Part of a small language model's weights.
Size: 11 layers, width 256, 4 heads of 64, MLP 704 SwiGLU, vocabulary 11218, 11.7M parameters.
Architecture: RMSNorm before each block, rotary positions, no biases in attention or MLP, tied embeddings.
Training: a variant of Muon for these matrices, 513M tokens.
MLP neurons of a small language model. Each row is named by its layer, matrix (gate and up: input weights; down: output weights) and neuron, and shows model dimensions 80-175. Each number is 500 + 50 x the weight over its row's rms, rounded and kept within 0 to 999. Numbers have three digits each. A neuron's up and down rows have the sign that makes its largest values positive.
Before each neuron's rows, "fires after" lists the tokens most often just before its 100 highest values on Wikipedia text that the model never trained on.

fires after: "\n", "\n\n", " |  | C"
L4.gate433:521493386440492480603517534531555402478437511441491574549567607457490586601477565560539596391510535480501475550499436445491570525466410609359546493451471450424549571483487530514488414523544467550459567574460379526543660537609512468488451442435443542487475525477556551499513421461546529500
L4.up433:496563499440561465525546524414401466433527558543588549558450513514461502428594532515525575501656601424492484561533615510514463555462514574455494528555496515552426566523448554513488522453513472490441591506503469561475518428581506367497529575522459566448459479438503543562527452523560494544
L4.down433:448482467569466481510431512494507578510495509484485477447453547496511515503547521443507496481561604546430372459481575453517565548531550515459593470562528496455499638565480437555401569484487596478405552620570416526468544421471560525520423413489493548497581508524499535637463559491524488444

fires after: " |", " to", "% |", " | "
L7.gate194:511488471511445476516423467506532405522508595454546458467458496465570533472452535541509477537527509510476478577595469464504491548550488512574517602525472507513477503480379397500481458532456513544504547447607495441469433501429565559517410429577566464502486543467493457460384601499518418418
L7.up194:551430542534426398474380539487445560540462466478444479506571442489450469536466378620497521545511496495522527552501466429375459522406472408453499478472567471564455474490483509444533512437494418483547523536503474584545553460499474575530591588500588477491526531517601427450512458501486521425
L7.down194:541450463455515438582498461555505507454486499499567500504493508559562520434412557487470472425479562518547498427447531593438479471409500454470462441570473507563497536550585496459476490500460527517523484492544488442533588517566479457445409501501527560427424372504488522475575507568482607543

fires after: ".", ")."
L5.gate465:482500436483477569456488436466496516397454470482493558482436464505544427534526512561473500451480503503542467417523505419474607548510504516496622529532570481498383529394547457514504507421496471559552457478569528542413584502489531458530477516521575556489582468485486521470591453496528437528
L5.up465:505470452397533469562485464563455483508499450399462454518513487501433508497445484507489493552615570504594401473385514464542576456494418492584551498482415502480421463472529473511522558497513574578537483470495493533461524533488581423603507412437483570550567478558475486463598476502517426425
L5.down465:505454472461497466514462535560461577504441461451354473511472519483543502497518454549499448468553527513559500438517556404466566494491541482529590495569490452521391476481585450565477569484532546527459496490498509561459520529546518517558406467571536500514598421472434531444482544440546432560

fires after: "1", "8", "2"
L5.gate650:502506523422522525563361424401532549508517506444496571377481477494453448424456495534523479514514411482493493429515581517502365542516415518455512599423534482505498572466513513536582527487462530492513505484656519446527579520527493480560457556540419503576478486438570561550468429510452544490
L5.up650:467512530490519607420415477573474502509491620531429495544505542555503494520519388432486437514516533553563480479457403488506424551636453443474557492565570518442515496473490383572519552499461540582422516548454567476493500627512550483482428513420497585515568608523506433513502462469584477552
L5.down650:475493453519562489567447521520585460508430467520441466510505449492489444508552487569516419478495504480518427437545523493469486407531470520505477485452490576505611483537548508453453548401561487509551489421621505445496490432511398553475517510539463473559435381448489437498384482569456550448

fires after: " H", "H", " h", ": H", " | H", "-H"
L3.gate550:406512464546469503583600419438440483541377502447508459547492581584536431459521460459562571443413479523534473495509446465523444477494544427545426462406491486507474404624474587441467456525476511515552449398491541479529422542479476499491470471459521498472475549540519462491528515563452555418
L3.up550:526515520506478561502451556484545585571556471389514547325510497465420562520486469394497495548559439495502431541461518497459522515485416566490512505549431566486542471470548478507537426580520382454519485509389549544535506456545467433533462569468524455510520525420373463435470484552504541515
L3.down550:458457453507495494467521490463478487543434515499472617422515581596451552536562517558462603483415497419618458523527461439458511461518457466475422572472491567536523480519461478430521507527515509528441427542495524462530467482512540505472517547425469467468478530480578474452421513553462481407

fires after: " F", " f", " N"
L4.gate488:448487614528561543439515524515413525558446540502574428609490534443455560399495464433500548502380466477498507480493521534515518517429456492473534632524518454471449543542500403376460432532478488492425481531507576582510448547512468497564493577458551486553489545579529580403475526505446499527
L4.up488:528438457528464511390435513565497462623540476471571535593396529499479590425498519513510468387424551584512481459536432474479483545499444505443511486478440525470508471470530457470518503587485479458487472568491427498545462481399521593473487531511462517509533478493431490504547407491582554472
L4.down488:439485428452474515400432573467430480543507600482463483539540501435591514468554525502550508598384498448489495523561543508548472491539534470507472514598476387531426427467537592503598489538482443461573509555554506432630438465533505441498505528508472543494509513457523579421471470529539584504

fires after: "1", " in the ", " late ", " the ", " early ", " of the "
L7.gate595:490503418541556496561485437482543528498455590517469426434514579527530449518473370529469454477597371464543475462443509510519411521468552466505522583460496431499378515464476474497449611583531514531503520552426523485593481460483417499478534504489492542472474494534554561503475573518574522542
L7.up595:473586528480603543470398468519535451544533492483468516413520592481478511509500454584544563488512477443473529491436544530593505597502488528498473438535479454514418536455471463501465445484485555587504535487522530428558592581481494596481489557461537527521496515466490507441477528615465536545
L7.down595:505569498566544484563452492521517394483434570512558504479504497532530421521504393527484497576476391502497537557497554539578500415408473495483438538526506485445438493458506413458469380610584477542532508408458521540546518535474485490460453528387511537562454558458558540499486503479494522466

fires after: "\n"
L3.gate250:463527575455454500569511542490485543473461525572432436505462518543479540562506540486505466494592506467515466428394548428515488508504622587538437550530518530516466514448471397525509504430508496489442517571486393596638472504571603525407589588584497503504496525509437485502521512560474426584
L3.up250:448513468443560492581494520536470493540516434433494564363474510588583446515554413532436509504465501494495430449470554452526559568537599562494553513529534561491508513463494530602445451480488525465472434487550434507508473607424510499544432544590510478515508541542541455552523435473541550391
L3.down250:518473480439466534585585564585555577501549453507396475444415481567533418555458587538448436508448452519557425536531458509556522577542532586517532568511583452472476555484450514463606472462405492384504469456490529540526472483393530470508440465528428464422546519472473470575523455495514452441

fires after: " V", "8", " v", " Pr", "4", "3"
L3.gate306:529431487492453487484487471507525526534421519597456416526589500467371526515545450470601591496469446525468429493460465492526484485469529571501481472504401390537477526545556489499579429540545433520541488534458526529503494470564422477448486507521504510547517484469456524465396431561571572511
L3.up306:517439645621491519491531454528468477513544477444447459467493505498534475504453481492546503433540558489505453506431475583505509565546448490488534537460550559454467551532450504416501554555431563460402484495587453439414539482456478434483552523476508471548462523457486437434452553535503476597
L3.down306:598505509477538479432524502483521503523537453435484465474554563497445500517462464453557531481535506531539514523576372563485457549513567424388566505400455446549479435510535541525433538537449493420586456479460574511557477554458503450461496476436570563474499540438494501485452446653532544620

fires after: "2", "1", "8", "–"
L5.gate510:547542530467538424473502481441481574566448458525514493425576564404426447422547498496459531541604425475466390385526488482497437458534465455501523409500647594540502430529526486516482452506488533455541480588516472513639523572513514390603495477478452522530619524462463517516455447570600511558
L5.up510:636503620554428592514449497566500488522502531510486463482510449449460471483532464553441527607507551542647509499522480417461396580518513494482572381610513435520451464421530468607520466459528454523516524448452465484450444633483464534505485517444488530454485535459604498470604512497377493504
L5.down510:459566581486433566408537532553450545455512565592394527584562495458515501401500562472445514462570453454540580514503546487443495617428608512440439568528584537491510530482484531523531434568582433469578436451562494635490478466477474515526460525465571490466461600465554508613447516462526526477

fires after: " H", ": H", " h", ") | ", " c", " pl"
L3.gate388:528456471491483512478564477514516502483473520646542483501536432516505482550359568507423635521545504488540407593509481498532443435506506560512562406432415579403467595499506458412505472509488525569541384510567518430509507479540478435575484560482547545467557520434483492505474522492537559490
L3.up388:479423507412522500521519516468542559532531506531552503528559441545420585584409518524470594466515521457544455615526428517532459440419494559567542371482438532455528549499479520457490478527601493514519433523534585377559446490562474547566494558515555545517522500498469487462567537541452608541
L3.down388:509542593491532546438524538537562488483504533430380520413497424530463529512513574404489493441425559475512561438480431463439455524540495612472587476566460524444428452484478475556539574489508499471453486493533575471558580505475488471582527401514491492518506442542481511461541487561530436418

fires after: " L", " l", " d", " D", " | L"
L4.gate288:463505541662564451590443463462506492556535455484460457533488516477554544548491548602529473509505518500546597349499527528535426485540484565529483462491495448493449510452546509442424505563530477444551453477594524503421509486534391457570465498466513569560529522516458495468580431559551526436
L4.up288:490494548528458509479489492600506480440528449516496455535372510372550541482469458532589491533535601550600612492430492533457544513518569477520556488493523583473470414592517428514578480496558557484436538470489438574502494549498503575538578502539547502510520410508510519432531530446493456505
L4.down288:478549505462468566526443494481486427483473438496610432548491525556509504438508515509618587434522490465561471462588456450527526569519433519445590538578526618572557539503477537570414467423515472523407465497402578452546528516579537474475544457504426492523462582542483430533497504487498560538

fires after: "1", ",", " H"
L5.gate494:479497578548519584636449517555498571507546466385523497440555535557567483498547531538559534499500420549515494571539495527456500534499459463485556484508353510548358474474455631444531472503528446514524412653467512499422497571464423460523516496479506560476532566480502471462569544555433533513
L5.up494:565428540524468598542495471517529482490590557546456443528549544557484534501445534489507535517520384559476445478507562573543493612454507580508498482506555467578465411524438476443506516523516502536587502476530489456466530584469506519514600531437530599487539544531476635546544583516536393495
L5.down494:467608576588573457562506596527542522437447470544439504472467428460490427562437560535534470599515534508450484546486463441409541518596480518502465529508592578418510490520490509407549449537573389452464529584532496417529455549439598547511515507531497397533531497491495469509506532463435546564

fires after: " L", " l", "L", " | L", ", L", " \"L"
L4.gate15:481430515593478492522428475478447506504534440522495466556392512517519585425484467498514456470549478449560492448464524546605520539533534502454439520474415524543517489527528444518498557498461599539469467496569528573482482548486455461508515567590483428526539536466557567519473542385547494593
L4.up15:490516522489583547475480485423475571479554552515540456521487554544458526550580541446603430536523506501465529579452447485548568421523445553545557380522528484429527512474505435479509534446460422547457534515502439527547639517613529459444525524524490550595569483461484459492522438495412498507
L4.down15:412474521605449499517458559532568510517540504462459551506436583497514496525481439467501656439545524445470471551511613479625538431475500601564513471553440452543481472470478476480487490496393498471517549478515477514562475464440563622507614499585439444544523473526564505522524600482536459547

fires after: " F", " f", " Ag", "A", " deg", " O"
L5.gate437:533522455400474510488497423408482518469582536501515449499526566533479510288573471510502473574532551533574510531504468505431477472496457503432496554571516510613556546449474487457527455542589425509587496506475551483529482516488573519400542493515515456523393574569421454532512491482516436458
L5.up437:514626445404494465458481438442430449570446511405449503474428499529472527437460514484451520456493461501507493460597437560587411550464561377477552406589486577458437467454475541555546485492547436481456541451464416542549501568516484586500519411418454481529495456488479491508584444496471383568
L5.down437:457526528534526449466514540520592525535445477508501469553492536540475553519576480547639492602442576509549438486462555446554504436613481486538510465493526459526524565515503505424534514433520458472488506541536558431487516571568417484529518448458433462462570544616520487533502573438444542526

fires after: "\n\n", " statistics"
L5.gate74:467484485494534499591494640527466488508411534449578521485478519487562437449524523484508582495510515505461508540402483469523572393463487523420488454425386483395551362462567491388411567511534501440509567579416530528536566514563518513441549545523467527481491535522439479495513537455503669466
L5.up74:416475496511529555478476526488579473489366477528552532498568557611516493390524578553558483502533478490480484552408504463438467433489473536424507495486416522526497444515516483508509534452556398521503474419495561472514544518526472531552430446429486487479479503515533462518401515447519484466
L5.down74:430504460520529503461536480463518471488527570480547427561434451560551537524580525466533505592599466352490449494450483589458482427493499394544479487518543517509512555497537504588432607435440523553525465510471567590493539550507451457550570485466505454573500441457473463505519518444560503474

fires after: " | ", " H", "1", " of H", "; "
L7.gate498:490533470549492564511487570484435591341452503464565448524491569430502467441415447500528455551426429502558557475559421512535542438444505519554494466509451403575416433419358618552526571561433521507498459537460405461406484485433533461524613555493482491537579479477537529493458517437495539513
L7.up498:486488477557540454518443516479489481459451477577516528502555554461493443454409550499510467504474511571469398389528553453601491497456476547618504585477553468529544466448474464569463441527531572521525570412521611543565506506477447479502529452415578515430550550572482440380506447414487481510
L7.down498:455414476457471393525438465539561525473565465508542544480504505522512409478448513524522459593466578442529565485491451561550494453522499507525447439507424515601523440444485519464472587505500507545473465458525502509459558580623456381434417519609572502435561456526447500452596553488533584530

fires after: " V", "av", " conv", " L", "il", "lev"
L4.gate122:460586484456472522613515444519465538533463566500481472403452498545476506459583488588565541505457462408548483524511473527462518464560439530491484505520482439443436418548511478515473556495595483534508446549547502561352540540472495526496334615503533431484545413471553543484494466519447568491
L4.up122:379401498578542474528474446569437521503523482522535467519514513595508553558429593522502522489451467391490540503535484536500488545525648419480560613526365528470573463537552458511455608513492549478587489451485581472494597498522493548473398474468502480492420492536498427518506440460549482561
L4.down122:556514539499467488492555526504482525500461481475497479525417462474449489435495514434414490602497580484527422557544515458450488549509422471504455425401482574594531528520495472536635418474408550427528455502519574555559588453544546541439570483494547491480548521446442466509524375396509577456

fires after: ".", "\n\n", ")"
L4.gate560:511486462504449475449515445544513496443453433471544430579566473505493541505461508516542419534435542374499466465445581448540594559513500531475451452553503513473514484461452496447472527475387507453396470462439523487526498418513487448400475465504503529495481474442426513453484635522571563491
L4.up560:479480441480453411551506450494548518511425573428544406541552537458548515456402488470539462601455516494548475491468415500519496553478494404456484448496471482534403574408406495499493554477489442491432493430399555536581428534420510477462407426469492430470482455571427502391528594536547499474
L4.down560:524631436532442498577495466464449476526458562525470534486512584539535467453518478472550513572518533516525447467469430531462496440567531483470490540581502550525491565504520509552529588451503415475484556493495520518483550510447475473390390569410603546475432497521502478466457510574533495493

fires after: "2", "1", " B", "4"
L4.gate516:571505612487548486515468553537588480484578422510529489478546489477552472517460458575553477490490483447619458463596472510493646476447426556514482453537555536400541431401520544456500494575503468521482493531532486506481465445541522530412507449544467423473555453471500429522532409540544510428
L4.up516:386458406526533532532538517513529418473540583559522528551485512497537518479494493572556439550536478461531482511575422478472527531614457551612492364534456455509597506396525504426477465590617366553574534526480481459492515563502518536501563523469510520421538506536535422482526535470445488508
L4.down516:456552573450617583543593593422487486518441487515543555576511489482512473579499562586458422505495464576532535479481535508430518427541521447461489412470454454514531507539552453490467539466448480559573453513559502458515580458561606470553394498441411447516466505580473536435525417584416454418

fires after: "| ", "1", "2"
L7.gate230:582446573605513499483464517440507554403534523450507500503515423460557508422544533470537552538494446442547592559473558453556490509532539475534488477491474448497576498463431522486539528472413543501481517527483553498406425548521611468603536555426481553555502456464443457532466434488544444472
L7.up230:506506454518510467462513466492401489561489495421448518563494456489489478466391549434495507385604495504502461515482529522482518469450577409490440545490579520536489412493504505451522476566484574497547420535497485474497502562438578466553576490407577477432574472496473346517423495519460518447
L7.down230:480516552552469496535528452504481454561475506465447419525555434534534632474496547477500466613544622475501571477472445480562393590480578396521478498495564420507515470420576465541408497444428475509514460504457524478576474490491532509565485508508474474502528523490471435529466550510471432557

fires after: "2", "1"
L3.gate490:483480531520485540475511505561525468464527396498574396462453478452446434460594436558552518407430526506518475481486475508525446469440378481522454487554521478506575477509524507453551380501618435519406483492569495511534480450593514512499520508424438557416510529615482568475530440491487462442
L3.up490:451505503513471600445510468488520508458501437459567506493466472460534551466580520513610503434490461635435479455547492416515458510465441538456603469538466480532457432412515496519545476482496432539511473600464550478444477548572500471590410569403464566524486522550504512467496498501496506443
L3.down490:504375604540530545489570515494550485488411445486571554483391570499428429453460533580496544504573430433543568569494505594488399476462472561465532481398483494431550469517492467456496416416573538442469465453529540505491555495580560503494536546455497534549439487516441581424560469486470513497

fires after: " N", " al", "0", " J", " n", "N"
L3.gate166:502533525594442543571422424502466530485594449538467381493481576591503415454484587539504480463452580482552474563488422540510407437457529513522517520462445437510499493497475532511530468546486547553419471535556564607581507445520536539552510469536492539537500543412491516548444453463549546559
L3.up166:512579542522453458576451484456474463488497527436559508524442500523489514428446533489457382516489540525540462569431537549508441460505547526513477516527457555500579407482517476430561500552529520529457509577515436538637507549469444547507469443496545534435527518499527554563495481443501548587
L3.down166:401577531480481553467531472482428501459468452489565434422480471401428590469472510467535492515539611489476569445566477501516520581474492538576458675536387565526485455530522497504542514469615540511537504533481567431561519478465539536433538529457519540539514498456504525582521559494433497568

fires after: "\n\n", "\n", " Mc"
L4.gate568:449507535450471530520496546422506541477360483492517510578428406563449450498574547455518474527456594520430592556490555562475450478496486466482543486443468441513472487464471451558478482490508493498541520574476531559541523462510449493436398464432481528470523455461566504409443512438460534476
L4.up568:480521479484449451444462558564577495531424533536516508534545473535565593501431462543524536596536523618441451537443610555411548670454433483495592608498544454468423529494453527570500490509500495409563449464524572490550414467467529469545562544463490442456560437446486521412497460574476506462
L4.down568:367520493411543555476558541503469480488438430528498509516408516449514497467445561434604434511522537435573520446525625476471507435488538523394457424553499520467529505480547473520607484486466511501519505494530534495491513459421452567493468547406515537466506573457531575480508487519508528476

fires after: "\n\n"
L4.gate303:428471481355446478567454490497498507511545537475553549461392502492487509506508512510464485464511467442507475462397484492523539465398572523473548579460465512493579467548427444481489496475419533471458531584533474527556480408483510560454480459578408579519531529593493537430470485488453611472
L4.up303:395519452380524390468555441488535469548543545475425491422562525488506437492498528574529508553452527426492499502429526477527555580493574518514460591519567451453381578430452507513490556430515458515549468494454575469523513434397481555451500441516425486459480563395455496453528545561535580412
L4.down303:539513482522481472476536523495484560598560518491529483473478521417473513505386598500483513590540600378534480627439481472476609529574478500446582506525440432522567517550512460565544425392523458439396472521485550555577499559474496530465471437499431487558492522461492480462577539540502527490

fires after: ".", ").", "\".", " Organ", " P"
L5.gate372:379525454492498530475419560414519543445513500472522481525462465554503483423443558515456516516473439558563544550461471544448487530444421507541539577480576487441440486435509556542564552566527449455538518493480545520553520444508501604502399491490481437465535466573426504516598507540483532471
L5.up372:413544452524526523528519599611536496648475507453468439458448539467554475544504417418514556539516567498562498366556527475476470524499535426572551507432596545434475475483462519553544492419446566481571505571453502476559420507486494469579510468482454469517543448550497519464474548441431504426
L5.down372:455584505507439533504553497410485574495405517466541436443508599512544498502551449485537436516506521514461473434467509492461535563486483478485531443517567514597432595495545492457546512493522480546456534480472488523553506489562537560479445511544471463568546516477520475482552603541536537456

fires after: " | ", " K", "; ", " / ("
L3.gate132:532403479537479435439476597482565505517573525509523481546486495462484451450457436488507505475465458544539461555489469463595600552546488501577455426535562583570431515524481479449521443517490495577473468494429476452392454534463634556462526496560462541483448480532383474439539430466535492441
L3.up132:545483515540506440458437461476473461542537530529538504550593391437482470549489547457457540450461469484543476626555426451500585507527503561583475450416496492602491443578399530441487430457538515577478500484471566498463510563452549496471483465486445458419445423534485476452474527488436529536
L3.down132:474528532517505457559457500521458400518554484565569521425526544421457442483492499523486566460508631520573570546500519490582564512527588499556579468485507509451521486505475606534559559476381533497547545484469557521496529591488519617378490520550437436478324533598473409483490434505612483545

fires after: "\n\n", " V", " S", " D", " P", " s"
L4.gate510:594517566520424520534527508503454545496473507547515570483535500512445514464559540562468581502531522433484451560381494487549497550452500516516518483494584516402468420449528488495417601457499589493491450548568526558451506430470512494507510512551464474564422535578496575537562534486508633481
L4.up510:436514522523500547486457458547454526461375482525457495468478515488445489539551570583574591574504504421580532530433460509455514647522486588515503438459539514520475544564493485602474477471492481517555551497560472582508468497416486542471416457541435399546552420544474512448553573499518525500
L4.down510:532518493555575461525535550480506460481541497559605492441470513485506548548546455503541465455521538553513420518470511519471523406584454436470515492494488540507465431558488570576490575469514437521511485386489506403551567606473523483468558512515516419537528424481448479448574514508622436560

fires after: " N", " | A", " o", " n", " S", " L"
L3.gate91:648612440475460485547510520525553466532494551591512452542514492485575507427453441488505418442557430526493494493518510455443476425472516436557534521560460430498614584457491381511507526536446513542545460575554457572597542494448484527484540469544512552498508462364446476507494556463556552496
L3.up91:485415585391539564412485419481574541584431441535544492404402555502507549478510509441455460519479517553446503526476447517425589530422500523520482438574504475533476461414527377494506477485466528496431544545438623509512537563594496538486531530472480585433562467444416530472565465411450516477
L3.down91:477476468532463458501472510558476532469602553437553444544546585538544484401433572611488545562437525536488522532516508614556442571445485458531503559446531517525485522443484517423535408602494553408481552526466655467545540419598494528454376434490501505436479521493491560607536518445441541427

fires after: "2", "1", "3", "8", "7"
L5.gate660:542452495616545495398450442581379436499533523535490375549441466483576483493497485521529569464549552414533538530434528455512503555450531541521515505515495473578506520467513565590536413472519522485410497511478565473466416494531536445438618488470491457480479466517485525466562578506540411513
L5.up660:455462439550524532499483577517475473406499489494575446531457485493466489516523568470564453425556501568465496493530463482589476435575513459518526485500490499550556570497586474388495373468513429469539516530624567537499469508476496517550549419440526599555497491573588559516505482487501468510
L5.down660:440609481455400496469425451516415451489387550583514417444543500515490548438561494470459514534452442538420543504580569438552493463516568519530487545572467426470450543617515463558510488434508439501487534543532507444578505517464560479486470578481410472460486522540499491536481520594546488475

fires after: ".", "\n", ":", ",", "4", "| "
L3.gate255:521463450532414497495472605428515444545484599489526457516421491469495501472427489502513536523574477487485456486524520417513449530512563456475550431487440491494443512544576541547480583446491462647470510505540512383456559536506548543545496534538519512560596497525497517452514506508490485519
L3.up255:485509491540520582626475574537628587442576535548505558357560432521509451459503441472456505565456596492527514441500526590556486595485527441537506430436479531503493472434503480489515440497565493477464493485565430502487532535483435425602462485505543510535435550514506542464452466526449445505
L3.down255:546514482516543432478503495450457484445579461502493560469523449536461515557496531475455493550486508505474467424444468546514522519480504520499520616455467545486432466512436464318527406511423560488491487520449503453433470528548468393488433457510480466484525425529562506515483485531513501546

fires after: ".", ")."
L5.gate312:441517517498464530536488469538448577433469567426514522457576432482489493395464585575530497510510505525498418437461534537537567533417455447557397490500547469526430536429477434457501480489451469495466469473596519511592483523402500547480527491409472491588583452517591498521538510538600466460
L5.up312:428600421441536470546480549527507435468535568468544521501438395564471472473468512409600503531451525578457481554525533503474529522451555458594529448545487527359508484521573438470426557381464549448496482391520519533387438519456468537513490439469549451475507459508431570499455499430659479448
L5.down312:476496499492463512532537570549490573495481421506458487477490455520468466518495503474428511520477472426475463530477448536517506495560477549474540532501475461446521504509456383525497516443498508544542507515541469623444472505556408505530477548414511526490562558624516468534539489494452533527

fires after: ".", ").", "\"", "\"."
L7.gate528:569476531465422429531524485438569448453506476424488577490464586451455475453578446523474571499513572510468464506377578470550540512522545464486494515512544525450527526507503433500517558543394430556530458478581503447445549483486434425454415486382467555472539521541431555427456598501534475405
L7.up528:488490510580482503507417510455473497476610511490592574545518495519552540424468567497555548611469551541477448497514501468443545533422484458529471596595505549449509477457473484537469569399484475582573493539499440389481522449478452484493476522490534480464536451563454438406664498579513482555
L7.down528:514427453480605577438506462502524470493476443490504493452510568557449458512547475538541424521407526485387463474404493475604587552554532429494582473548593560490446543462542552558568504465451473505482446476536474532522525476475457382464572446433560500525525537489455450502546549482528559388

fires after: ".", "==", " ==", "ography=="
L3.gate303:474483431334469476542493499541543531552479559418484507497496542531479521440496484467537469555558553496503507445437551533493563511375508489561489493499473529516530474470504393586486509384450433477498453513533491513539531457492424518543445457482504549480561449498552481497372452495519446539
L3.up303:469578481434457423556475538526440553495455553454611530389540517589444537432457526386499429537527573549573523468473543478533467439388528485450455519441424541486472501469458470482506559521466445402408523488447595497460503529472436496547473577529573575430540493524513574477466488511499426489
L3.down303:446471505541578606489449562498478439405498490502510475490582550554451560400439448406533456514525535518605443525399534498468526527504556507480512478526526539476502505460557560568509505376436475467554438423499587439524516532455473447431459578449588472538461530467441411546477508524510484543

fires after: "1", "3", ",", "9", "000", "8"
L7.gate60:467463512516506529521467428413532530528538532574436528413573513583574438493391548510535483507474463591458491539536519477410511481461518501537397615387503584523463585525513534506434498607489486427570558514466514489578428542461568495464468506479552451559486494540438443531549497516439498452
L7.up60:565432526525524546448466503563502551591470570498429511444527485518533525496446519500517394466530529535501412487592635448463469513578486384608472518445571559486517435492446456498560552579478536478598507573391519472508451482493451448447535506404485480471444459474558557492553453584514452455
L7.down60:485637505528558505485463452561466459391530458464468531458555431509451443531452516558551468436503502600527490464585559495462585449468569515480485461502524608489482514481430531505475571505540537569441447525538468427563479469438500557546569499501468550502498517608374506522514593534452444493

fires after: " | ", "; ", "3", "4", ") | "
L7.gate549:513505536521522454551538466473476501501475530485489505532467542522496666517475452509526573455486522516560511525598428526539589575447579520534546512478539535489477558455488482441554573509519547530555579456481525454472471497512636514457495462488576419535555529559464498417411405520534525475
L7.up549:506488499530522455478581420396425514523570533472488479450573513452461591571593468443486539520462511532542484482444501533495436372533550479573465525496490547481585449539548585419507457450539456513570508493473496416476510452468608509502404393495506402451432495518483589426500454545529474557
L7.down549:554428418423593541538508490526488546651438405515489576488550550471484530514480445436537492473503539540501509463521559528563514527495461504582492477501550424459450466479463501445507529410521520489475497440471477474495496451370506498523435557516475514501496487555494549422443436391425500464

fires after: ".", ").", "ers."
L3.gate644:458632505479556534535524506386565490552443519482515523470476585500571538434527532471518426532449422529492571427469449446536536499506434304436425515463577449472560550409582418552481424471432485474460469531498501567408499558421434544495432448431501524505557437517538592496486512509538519577
L3.up644:443511477477524487641469558419497615525439454527510547455574524593527486396519505518538461519452516598591568490428451425537551453475448397494516528535552442503492572424497514555535474523410501516461478474426584519551543469442438559473471451445429493534533544517510569494442572465558494486
L3.down644:478609446428512572557508508566475456573488519418631443517551472402505498449444509527509523481502514418500530483471505500495495539458488454467498476540593532496536463495453510664504504445447462503576555475516499454530534492498378537459457444454514494506499476500442497498552497470458542492

fires after: " L", " B", " Al", " | L", " l", " (l"
L4.gate134:573625582544478468520572355494531482435501540440533520555480509431514584424542494522524486491497499538446563435482427518478508518441512421488475423465513492463446572457519425434542508461527521458574515526539447566473463465452411548447494482529508556531548466437441508461506495448432433626
L4.up134:622512468498448510433481507457524511511566517452475491602512557542527447568552522528598445519524487505417498550549470582499445470433477398518486511454530467583498585523505395565436519526442581572608522518569460527448408524461576480456504553579490457519538495497615442521525539492474622502
L4.down134:530526442446460544433410496465449498496434557534523476470547556522473520369536541488441483521531492529567493532567517503514561513525514437539454536579490541487522432505470638479537466542547449543441561443543471501509613420408507572501458556467485558487490566499562551471536431454527458536

fires after: " | ", " unc"
L7.gate539:533485522520492458516514421484501499508514465473414484547434535488447555546480611495467532586412470478469407573453409441527466516468500451482478470541441537524532491481501490511496526500425529510493490489550566459448569427547570503542401488410582579607387528410505465433459489492540567494
L7.up539:504437515511457511522525489500490581524474464491510369457498503530325475479490462522544547508514488525534510491444544493519550470437541557514600504458555521469484511461560552518531459510480547488482494524483622491506635484461471476529456519467494526535508497465485449489475515427569590543
L7.down539:438454557458469499428434494432554494481509453505452412478460440431468470535534551465512555516459476474512488490538527488471570523496420612550416376491462454438532459585532432413490532529454552527560449435515385499558569519601487514502500431478502392439535494528475526541519508495466522443

fires after: ") | ", " v", " L", " | L", " V", " (l"
L3.gate392:472476550485415480533521403519466499514517507496480514453511548559560511560534503480467466509527478455487583498419477508496588545521410611432491507545489516449520432593474350475515577461498508485430496522491438535441530533511558511430463496536555430470512456454517532483448479514469516427
L3.up392:549472468563437451497498405546498619490482567455515412509473446509482443561572416481468535462524494514455487474554609571507516599535508588543422426488498476582425439536524550528472442617542506510499417537596508347509392532517524522492537485499468519508533509447543531453491418519453464567
L3.down392:518457478489525443442456573532568546598468468502578434531469485437443454514554521520430490500587519506468428446388482469546538498561551519477442502486502453488586520402553524437587524525529507509436420438588519521525425553426494383489462405476536378467450567517470466505495545557494435495